From a checkpoint of a small transformer trained on Wikipedia.
Size: 16 layers, 6 heads of 64, MLP 1024 GeGLU, vocabulary 2048.
MLP neurons of a small language model. Each row is named by its layer, matrix (gate and up: input weights) and neuron, and shows model dimensions 288-383. Each number is 128 + 32 x the weight over its row's rms, rounded and kept within 0 to 255. A neuron's up and down rows have the sign that makes its largest values positive.
A block is one neuron, or neurons of one layer that tend to fire together. After each block is what it responds to, as a language model described it from the Wikipedia text at the highest values.

L12.gate94 [151 101 153 127 130  81 113  92 139 127 129 100 130 178 141 120  97 154 127  74 125 155 153 101 140 115 113 124 150 112 114 192 120 122 201 109 130 155 131 117 170  78  85 168 129 122 153 167  96  91 116 146 146 138 136 126  61 216 139 120 163 153 103 117 123 154 103 115  53 135 112 110 140  98 161 104 139 132 193 127 152 170 128 134 178 129 121  88  56 145 135  99 115  88 148 157]
L12.up94 [148 136  98  43 172 126  74 140 111 119 136 116 111  64 132 151 178  98 137 136  98 131 175 134 114 119 158 112  75 170 137 129  34 149 128 150 177 104  76 100 149 167 135  95 138 163 133 140 163 164 148 148  85 127 152 122 138  68 109 160 133  74 142 122 131 123 145 124  87 146 157  96 108 141 166 184  97 130 158 131 112 146 137  56 188 118 120 138 125  77 147  73 116 130  75 103]
L12.gate131 [ 88 117 171  80 139 148 103  77 168 143 133  82 131 104  86 134  84 131 141 105  60 180 146  73 121 107 147 153  95 144 153 106  88 141 182 122  93 127 168 137 159  95  79  74  78 112 137 146  89 115 138 115 164  83 154 146 117 138  95 132 141 139 148 157 114 172 150  98 133 148 165 116  95 131  77 182 152 152  98 118  73 116 109 132 130  96 166  92 129  88 112 115 119 150 117 174]
L12.up131 [112 125 153 111 209 149 174 171 134 169 154  84 134  99 168  78  92 162 128 166  93  84  83 154 146 127 156 186 148 178 172 135 173 159 150 127 136  73  81 147 177 144 124 127 111 157 167 174  93  59  98 123  73  95 166 117 107 128 120 201 160 214 128 149 139 117 112 125 107  58 121  60 156 103 170 138 179 177 109 133 123 129 128 109  83 141 109 109 186 123 121 143 115 101 107 115]
L12.gate245 [ 66  87 170 101 157 199  73 102  75 161 104  95 201  92  97 126  35 150 152 128 169 133 142  71 131  88 172 114 131 113 113  81 143 152 122 178  95 100 106  76 108  89 152  70  35 125 161  71  98 147 100 124 130 111 117 147  88 205  93 160 113  55 123  95 132 137 166 149 133  93 182 118  98 123 179 128 145 151 112 136  80 106 126 125 167 143 196 123 110 114  90 113 132 121 141 111]
L12.up245 [ 92 126  92  81 158 172  75 131 133 181 144  82 125 113 144  59 102 152 101 174 210 177 123 140 141 100  77  99 157 178 114 127 126 135 136 113 151 206 207 176 127  96  79 119 122 157 122 165 136 186 202 105 101  92 141  87 144 102  87  65  60 101 175 101  91 139 134 136 121 147 163 127  73 174 102 185  79 107  99 140  84  54  86  82 191 111 111 165 162 131 168 184  90 145 155 145]
L12.gate631 [113  98 184 110 170 113  89  95 204  94 140 106 143  94 119 125 108 135 146  48 112 125 144 113  80 120 160 138 134 200 193 161 124 180 144 134 133 160 118 132 128  78 149  91 103 109 112 135  70  86 146 132 115 143 144 137 132 162 116  95 154 134 127 140  98 155 116 143 145  87 136 176 115 122  78 127 121 118  90 134  70 123 155 117 179 103 130 127  85 101 168 132 120 144 139  98]
L12.up631 [104 101 190 163 171  89  99 139 147 157 123  91 185 119 141  97  86 120  74 202 148 119 122 113 143 132 197  94 115  65  91 128  96 112  99 104 161 134 151 169  90 141 122 131 161 102 162 159 146 120 160 117 147 125 154 131  84  93  86 165 112 147 125 146 118  89 163 143 149 154 128  66 127 139 142 144  82  98 126 143 155  94 155  61 132 138  93 157 162 140  96  80 115 112 134 106]
L12.gate690 [154 131 112 101 147 138 111 104 113 130 145 140 168 138  80 134 134  90  80 117 181 115  81  73 144  98 149  79 202  67  91 181 122 119 148 145 115  90 130 123 141  98 174 126 108 134 121 141 150 115 191  30 133 186 159  92  84 120 114  95 121 127  16 137 110  97 138 165 127 151 134 112  85 164  94 127 168 102 133 133  93  89  46 230  80 152 131 135  72  88 130 169 117 122 118 128]
L12.up690 [193 113  55 185 124 102 113 100  91  80 125 148 166 142  83 147 166 132  90 146 119 138  93 111 123 158 203 158 155 154 121 177 132 109 142 111 143 220  93 130 143 136  86 113 154  73 148 116 146 164  69 104 175 164  77 123 134 122 178 108  96  88 137 169 139 140 115 134 116 177 140 127 142  88 130 144 157 120  97 102 179 109 120 175 158 139  53 110 127  96 108 135 131  95 131 139]
L12.gate948 [137 127 167  56 133  51  86 126 203  64 108 110 182  93 126  67 133 138 126 115 129 147 110 117 121  92 158 109 154 140 146 116 109  91 113 107 118 139 164  44  98 111  67 105  40  99 115 208 194 164  81 104  94 106 146 132  82 150 102 114 116  83 147 131 144 106 116 133 157 133 128 172 132 120 151 126 102 123 121 175 111 120 119 139 113 136 147  34  93  88  92  78 139 165 138 115]
L12.up948 [127 136 117  54 148 125  91 119  52 158 169 153 127 130 119 116 128 142 159 135 188 168 103 120  88  97 171 158 108 136 163 153 142 116  99 109  98 107 166 138 119 108  94 142 187 109 160 118 123 114 101 112 126 145 101  95 131 115 133 179 174  95 136 155 144  89 137 106  83 144 139 181 122 101  98 142 169 136 163  93 105 139  88 100  62 186 181 145 144 114 125 147 124 100 148 120]
L12.gate991 [102 103 164 106  96 173 130 107 121 118 126  72 202 166  98 152  80  84 152 173 103 154 132  64 109  83 113 141 179 129  96 168 127 114 170 110  54  93 123 106 152  94 108 103  41 151 173 120 125 121 126 119 120 103 150  98 148 174 114  86 102 161 105 105 153 136 170  85 128 107 174 104 177  58 126  84 140 184 158 143 108 141 124 217 124 108 177 149 103  57 138 116 145 111  88 182]
L12.up991 [175 133  84 169 123 187 111 104 139  90 109 156 167  87 128 159  98 109 161 106 133 132  97 152 122 141 104 183 141  76 134  79  94 143 122  84 149 101 149  80 164 125  61 119 143 144 122 181 198 112 121 110 131 107 180 136  95  87 140 192 156 151 117  82 176 173 120 167 182 121  93 144 122 148 174 143 132 142 175  97 135  55 141  82 122 127 132 156 113  63 129 129 126 163 170 150]
L12.gate1010 [112 139 143 134 112  96 117 172 141  99 143 161 138 102 118 173  91 113  94 113 223 128  84  61 122  59  81 164  94 126  74 190 114  77 104 195  62 129 131 138 188 127 159 136  97 123 145 130 125 114 162 123 139 155 108 169 104 139 125  96 157 102 100 148 128 114 216  65 172  98 145 172  88 133 182  79 162  97 185 155 130  97 146 125 134  97 120 184 147  91 117 113  83 165  78 142]
L12.up1010 [108 194 128  65  76 141 105 167 109 139 129 162 157 110 104 165 100 138 121 126 154 143 150 157 148 101 137 106 142 114 140 132 171 149 168 202 105 116 102  91 143 167 126 121 117 154 101 144 211  98 165 131 133 125 118  88 127  88 153 107  83  83  97 147 164 239 181 108 142 148 120 162 166 133 129  71 128 184 118 155  99  86 118  87 116 105 148 131 123 111  99 132 148 117 127 118]
Responds to: The token an, either the article an before vowel-initial words or the first piece of words like animator, anyway, Annenberg, analysis.

L12.gate242 [147 119 110 134 110 127 104 161  99 122 123 126 163 167 135 133  93  87 179 179  54 123  94  88 124 148  94 170 115 148 130 172 171 151 166 156 163  86 133 113 145 125 167 139 156  64  97 142  88 192 105  99  67 102 162 116 102 173 139 174  85 152 122 147 111 125 174 100  95 147 165 150 123 124  92 131 130 113  88 150 102 118 101 105 157 105 200  49 123 101 158  87  76 131  93 114]
L12.up242 [122 139  92 210 150 137 106  93  86 109 140  83 122 118 208  92 147 138 146 129 190 118 143 135 112 131 100 119 116 141 180 109 139 179  92 147 111 195 160 174 122  63  53 100 116 121 115 151 121 129 139  92  79 177 122  85 136 108 122 123 123 144 107 130 122 150 131 105 143 166 168 209 127 131 155 142 114 164 136 135  85 145  84 121 113 116 117 133 119 104 137 156 102 203 159 156]
L12.gate359 [ 84 121 147 115 115  65 118 120 167 115  91 134 118 141 122 145  97  89  96 187 134 143 193 131 196 143  99 194 100 146 188 136 111 135 112 150 119 100 108 133 164  90  62 143 139  88 121 154 181 125 138  82 114 125 103 182  97 143 166 143 142 120 158 108 167  74 137 120 182  68 149 142 134 139  46 150 122 117 166 130 149 113 159 130 138 144  71  89  86 104 106  82  53  87 120 148]
L12.up359 [115  40  97 156 136 115 124 171 107 154  75 133 192 168  75  70 149  99 157 135 137 103 123 150 126 141 183 179 135 120 112 106 168  97 158  73  25  94 122 129 148  78  98  65 114 111  94 122 139  81 129 132 110 127 108 122 126 163  72 125 105 138 137 171 159 172 104 121 129 141  58  99 133 177 124 167 190  91 161 113 111 142 119 150 108 135 113 169 172  77 129  67 141 159 171 171]
L12.gate458 [104 165 148 134 159 207 108 125 145 165 142  95 182 121 171  61 109 134 150 183 131 136  95 100 131  95 105 140 138 107 147 197 166 188 105 141  64 125 171 144 182 127 164 157 164  94 110 113  89 142 107  94 102  64 114 123 127 183  99 122 144 114 113 112 119 139 176 132 173 148 151 141 127 103 104 175 180 108 179 151 112 110 109 106 162  93 160 121 113 103 142 132 108  32 117 172]
L12.up458 [148 125 111 121 101  79 105 116 164 108  99 119 127 147 170 187 103 107 121 117 114 104 142 113  75  74 149 123 120 125 213 105 107 126 124 178 171  87 153 169 189 143 100  92 141 126 148 130 113 102 139  73 135 140 155 168 100  99 146 129 133 135 165 150 105 126  83 130 143 168 170 129 171 122 116 137 176  67 160 174 169 110 115 131 106 181  49 114 150 145  73  68  98 140 185  74]
L12.gate558 [185 141 164 116 112 137 114 115 171 159 110 120 103 176 137 118 148 110 192 142  83 111  81 129 123 156  70 142 132 138 155 134 150 140 133 133 170 108 124 182 173 149 131 132 122 102 165 141 145 141  96 108  68 139 189  90 101 159 133 107 141 165 122 158  82 150 146 130 170  90 143 124 148 114  95 180 192 165 182 128 121 103 170 115 116  89 127 116 105 124 155 179 109  71 119  52]
L12.up558 [ 97 191 178  90 132 120  56 129 139 104 137 214  90 173  68 129 130 120 149 117 129 158 100 140 154 158 107 154 168 149 123  53 171 167 159  98  99 127 144 149 114 153 159 169  36 203 145 160 159  78 116 169 151 103 137 117 126  66 133 146 122 133 100 131 113 123 159 143 113 168 116  83 132 126 168 105 154  59 118 134 145  46 139 100 138  92 155 174 129 135 152 117 164 163 152 129]
L12.gate590 [120  83  96  89 164  61 118 156 120 152 141  97 164  71  87 106 153 134  75  89 175  54  53  91 137 179 153  68 150 176 144 122 111  94 134 199 104 154 133 155 137 124 127 130 136 104 170 109 109  70 102  73 130 131 122 129  77 109 181 144 136  98 118 121 131 164 145 129 180 152 132 144  92 167 117 151 154 124 121 122 136  97 126 117 191 126  98  84 142 187 100  58 127 122 131 161]
L12.up590 [ 98 159  62 101 144  91 110 117 183  87  90 161 157 114  84 209 109 147 139 137  87 110 122 132  55 141 101 129 133 143 162 105  88 115  79  92 119 114 138  91 168 160  94 153 213 186 141  99 135 182  61 138 152  68 100 121 186 108 104 143 136 116 147 168 131 134 149 135 134 131  74 154 161 161  49  97 100  80 178 154 134 104 109 117 181 115 129 142  47 157 118 168 154 153 175 127]
L12.gate637 [167 154 122 134 163 141  91 164 119 147 109 103 153 131  83 127 144 125 132 102 157 107 118 106 110 144 113 155 137 158 173 146 140 162 136 105  88  99 113  63 141 145 116 114 162 126 152 138 169 116 116 152 134 128  90 129  88 113 125 107 121 202 159 164 108  82 119  91 111  89 192 168 206 177 106 101 105 156 115 103 102 104  91 206 124  79 176 101 149  88  87 161 134  92 132 115]
L12.up637 [107  78 104 111  89 143 108 145 190 137 103 180  98  62 113  92 145 168 156 117 136 122 122 146 114 125 114 132 144 152 120 191 111 148 149  83 132 164 146 104 140 122 123 143 138 144 116 114 113 108 112  63  75 150 104 158 168 143  96 108 122 198 107  89 146  85  94  61 131 154 100 105 125  97  90 130 181 141  79 138 104 148 123 133 163  98 183 117 107 155 206 121 153 119 121  67]
L12.gate691 [131  81 132  80  98 108 123  94 179 150 119 209 151 130  81 127  74 135 171 144 118 123 138  95 110 149  83 168 187 136 153 146 140 132 143 115 108 133 146 109 145 131 141 168 117 127 135 144 100 133 162  73 113  74 105 153  90 183 112 133 146 150 120 113 140  99 139 104  78 187 125 126 143 121 106  82  66 162 112 129 152 164 150 193 113 143 133 107 100 116 136 157 111  93 123  95]
L12.up691 [140 108 136 173 133 157 178 153  88  86 154 102  97 118 154  91 201 135 108 126 127 170 150 137 103 119 170 171 157 138 174 124 129  72 112 136 128 134 120 182 196 129  90  99 109 129 149 117 120 203 132 118 176 125 205 116 118  99 112 142 152 127 115 125 142 100 114 123 122 171 143 151 145 155 127 109 103 118 159 156 108 154  82 100 100 124 104 176 181 183 156 108 122 142 178 130]
L12.gate787 [118 169  84  97 118 128 127 107 131 141 115 148 173 182 159 138  88 121 110 137 101 129 133  80 118 150 141 127 108  96 183 146  94  57 104  83 117 110 138 101 176  48 149 101 121  86 159 135 157 107 137  88  95 155 116 177 103  76 153  81  94 148 168 172 115  87 160  78 201 163 164 158 118 148  92 141 176 127 137 178 125 186 119 170 100  92  88 117 141 136 150 102 116 159 153 147]
L12.up787 [172 151  89  76 171 116 142 129 102 137 129 126  97 154 116 115  80 135 110 154  99 103  59 125  56  86 136  73 153 141 147 104 151 114 122  94 147 154 146 132 175 124 136 168 145 172  82 122 152 215 146  69 139 112 126 121 187 144 112 166 117 156 130 149 118 117 135 109 168 164 152 108  82 116 108 135 190  56 120 114 120 150 177 139 152  76 159  95 123 141 111  92 140  59 168  73]
Responds to: Tokens inside or just before a name repeated from earlier context, e.g. the line start before scorers in match listings, Fenerba'h'çe, Old 'Green'wood.

L5.gate225 [140 130 150 109 128 120 162 121 158 175 107 131 182  95  71  62  62  94 148 149  88 171 226 132 128 126 151  87 149 149 113 103 144  73 120 160  84 184 143 134  97 123 134 123 104 120 109 147 149 114 154 101 116 173  96  87 131 128 110 103 170  80 166 222 131 178  83  81 175 174 164 175  84 137 121 110 127 138 168  82 109 106 110 123 119 149 156 164 168 114 132 118  96 123 100 130]
L5.up225 [126  79 115 195  81  88 118 168 179 106 121 116 148 155  97  83  96 171 155 140 132  68 123 129 130 140 118 146 111  53 198 124 146 126 124 146  98  68 113 151 144 141  59 148 149  60  99 212 127 110 162 123 144 121 114 110 111 196 125 115 103 141 173  89 137  98 103 112 114 101  62 143  91 117 110 107  94 147 154 129   9 136  88  84 100 121 143 126 117 135 156  81 126 170  97  90]
L5.gate347 [ 78  57 118 131 130  79 107 175 121 135 116 117 194  83  86 112 127 130 107 115 177 153  99  22 103 136  65 156 152 134 161  76 122 135 156 200 105 100 171  95 127 101 159 104  97 128 127 125 114  91 136 116  46 159 125  79 137 139  95 124  78 130  92 141  76  92 123  92 136 156 140 154 110 124 130  64 160 123 185 157 136 208  74 146 127 140 153 181 116  58 149  99 110 144 151 123]
L5.up347 [137 119 173 136  76 148 151 173 103  99 116 139 147 174  84  82 125  84 134 121 153 138 136 142 169  97 119 145 158 129  92 118 134 125 145 108 152  73 112 141 137 112 148 165  94 114 172 149 136 169 118 102 123 177  64 115 144 100  66 122 136 158 167 123 187 167  88 104 125 113 218 150 117 100 140  80 164 128 125 155 108 180  96 166 138 109 150 201 129 115 181 159 111 169 153 123]
L5.gate750 [ 77 107 104 118  87 118 101 148 112 144 166 140 135 118 123 118  96 106 154 105 116 186 139 101 120  81 128 138 102 145 199 183 186  45 109 151 123 130  92  85 103 119 132 161 109 134 140 152  95  91 100 107 152  82  94 129 120 144 112 146 115 113 132 163 166  95 120 113 148 148  91 120 133 179 115  80 135  99 143 119 129 122 139 116 141 113 212 148 164 149 126 126 100 132   0  88]
L5.up750 [153 133 129 141 146 138 156 119 172 153 116 101 106 107 109 133 132 123 113 113 155 202 143  87 173 138 139 138 114  75 127 132 188 134 179 139 100 125  71 107 194 145 135  76  91 133 138 136 102 122 186 137 133 107 142 159 160 161 105 109 146 135 158  61  88 151 102 171 138 142 148 103  89 107 125 146 143 148 146 185 115 143 103 160 129 244 118 187 118 127 223 106  96 172 100  89]
L5.gate1017 [124  97 160  68 135 170 127 171 117 107 137 122  68 106 170 103 130 134 156 177 201 137 125 158 121 105 196 142 148 103 118 125 129 162 149 116 136 104  80  78 127  67 156 137 111  70 159 162 197 137  97 151 125 122 124  94  80 133  94 142 103 144 137 132  84 122  50 107 155 113  56 144 142 158 143 148 178 132 142 104 182 103 129 162 149  89 145 118  92  10 152  98  98 143 111 119]
L5.up1017 [176 127  66 129 115 139  92 167 199 115 172 125 108 179 140  96 180 170 108  64 179 108 137 118 168 114 122 127 113  99 110 138 129  91 141 154 154 133 171 135 161 177 154 141  83 153 118 125 139 128  76  86  93 104 128 127 128 115 139  46 126 120 134 127 124 111  61  69 122 199 138  82 137  89  95 142 184 110 158 181 115 184 158  96 131 151 164 148 107 120  73 103 165 123 149 140]
Responds to: Word-initial pieces that look like articles or short words but begin a longer word, such as a|go, an|alysis, a|verage, the|n, plus other mid-word fragments like ba|tt|alion and K|r|ishna.

L7.gate428 [125 109 141 154 115  86  86 118 175 186 181 201 121 113 114 165  86 121 131 117 159 180 109 138  84 128 136 116 136 105 118 163 190 100  77 131 121 105 113  90 115 163 130 104 139  75  70 148 105 113  50  51 105 153 105 124 132 134 143 114 156 156 132 164 143  89 187 111 114  87 132 178 103 158 185 144 188 101 196 100 173 136 153 193 106 126 142 141 163 131 161  73 147  46  73 110]
L7.up428 [114 152  80 130 120 148 176 226 171 137 130 100  80 151 108 202 130 122 140 149 140 128 136 116 126  92 137 181 117 143 100 126  81 150 112 110 132 167 134 134 107 100 214 116  68 146 145 125 116  91 132 160 166  98 153 183 143 123  90 180 112 117 129 151 155 159 142 144 173 133 103 116 111 161 149 164 117 107 119 132 134 135 123 129 148 109 137 134 163 134 115 119 170 160 101 132]
L7.gate650 [146  94  78 121  86 160 132 104 181 124 120 150  88 175 107 154  95 118 152 126 105 122 123 116  86 134 118  94 163  97 129 168 153 135 116 121  94 158 156 128 159 181 123 164  89 159 139 137 119 163 127 116 104 133 120 107 113 148 135  71 127 199 178 229 100 135 195 139 132 162 111 147 141 148 134 118 145 117 158 130 146 138 152 181 103 105 155 124 129  88 103 110 191 123  90 142]
L7.up650 [166 149 140 116  95 168 104 147 104 186 154 156 115  82 141 149 171 159 132 108 159 167 119 154 125 120 125 145 129 178 112  92  85 103 190 127 157 116 117  71 122 114  84 140 129 142 128 102 126 103 157 136 152 140 133 132 150  93  19 137  75 113  93 161 141 152 118  77 159  71 132 163  90 194 166 166 127 112 109 111 107 143  76 159 153  90 155 134 140 136 126  67 119 103  91 100]
Responds to: Separate space tokens not merged with the next word, mostly in wiki tables, lists, match results, coordinates, and after pipes, newlines, or quotes.

L5.gate428 [ 83 138 204 121 126 147 154 111 106 118 149  99 137 134  83 161  71 176 145 103 139  74 178 100 129  87  95  92 152 115  66 125 122 121 164 127  62  86 126  84 119  36 149 114 104  91 114  97 179 117 132 111 137 133  71 196 137 103 113 162 148  86  69  89 163  96 118 127 131 125 130 107 153 161 156 142  96  95 160 147 203 242  88 174 164 154 161  90 138 128 137  94 136 121  95  95]
L5.up428 [ 87  60 132 130 142 139 101 149 157 149 191 122 145 111 106 164 148 151 143 155 113 128 166 164 177 106  73 120 105 104 134 103 129 127  33 159 141 148 114 104 119  98 136 148 143  89 133 142 146 174  55 123 147 130 100 117 163 123 142  85 128 143  48  73 172 118  87 112 164 151  92 105 158 108 209  67  57 123 197 127 175 214 116 157  94 168 157 126 179 119 114 102 180 117 130 146]
L5.gate585 [148  73 133  95 136 163 182 179 112 173 168  91 144 152 147 159 120 116  84 126  66 181  66 104 147 113 144 112 116  84 129 124 169 164 100 153 107 138 125  97 121 120 139  71 133 130 140 108 135 153 192 124 143 134 128 203 159 126 135 114 154 152 131  96 130 150 118  38 120 141 110  46  86 145 120 137 184 145  57 120 132 154 133 135 129 119 130 107  98 103 160 153 148 105  79 106]
L5.up585 [141 204 132 155 118 112  78 156 132 160 138 184 113 115 149 152 191 107 142 115 115 113 117 102  72 100 148 180 168 134 148 115  91 161 168 115 102  85 125 142  36 140 128 153 120 154 150 125 131 111 197 119 162 105 144  99  54 122 108 120 114 106  81 124 117  91 226 110 111  90 101 192 139 129 122 140 128 137 158 143 183  71 102 118 117 179 127 116  81 113  98 141 131  99 148 128]
L5.gate679 [133 118 134  67 131 168 113 170 137 175 143  93 172 138 132 120 119 133 106 115 147 126 139 127 120  79 161  78 153 138 147 174 146  49 112 138 143 111 149  77  64  86 116 167  87  89 164 127 168 101 107 159 157 116  86 174 121 135 126 133 154 100 118 152 132 119  79 155 158 139 116  41  95 142 158 122 153 166  89 122 123 167  88 209 168 152 155  99 170 142 161  88 147  88 122 178]
L5.up679 [119 157 173 169 183 138  95 103 138 119 146 123 132 124  89 133 155 127 177 171 138  64 141 123 176  93 126  90 168 207 114 123 130 158  89 114 117 103 147  73  97 161 113 139 111  87 126 113 123 165 135 119 124 109  84 163 162 172 156 137  92 136 114 148 101 180 192 161  96 163 147 100 133 155 134 112 139  77 197 179 109 167  97 145 149  98 183 163 138 129 122 221 135 114 121 106]
L5.gate902 [100 139 141  81 144 111 131  90 151 133  91  84 189 111 129  96  71 107 112  98 103 129 124 140 190 133 194 112 142 203 175 135 116  71 159 124 148 103 204 100 147 125 198  88 105 120 127 133 116 106 166 117 164 173 102 149 114 114 122  95 135 138 146 176  86  82 110 183 150 104 125  87 109 135  91 151 201 112 101  95 154 159 132 131 147 191 173 162  82 121  82 119  88 102 114  74]
L5.up902 [164  75 157 132 148 162  78 148 164 146 159 138 179 197  99 137 160 102  83 152 121  96 137 158 118 105 157 125 138 134 105 118 131 154 120  75  94 137 101  87 175 105 148 119 120  92 106 170 102  72 166 110 132  93  53 167 140  96 113 122 183 103  90 104 103 125 124 161 206 138 135 152 110 142 125 134 103 165 141 173 154 145 159 141 139 124 114 156 131 209 159  63 149 164  65  89]
Responds to: Blank-line breaks ending an infobox, list or table before a heading (==Crime==), and he/she opening a clause in biographies.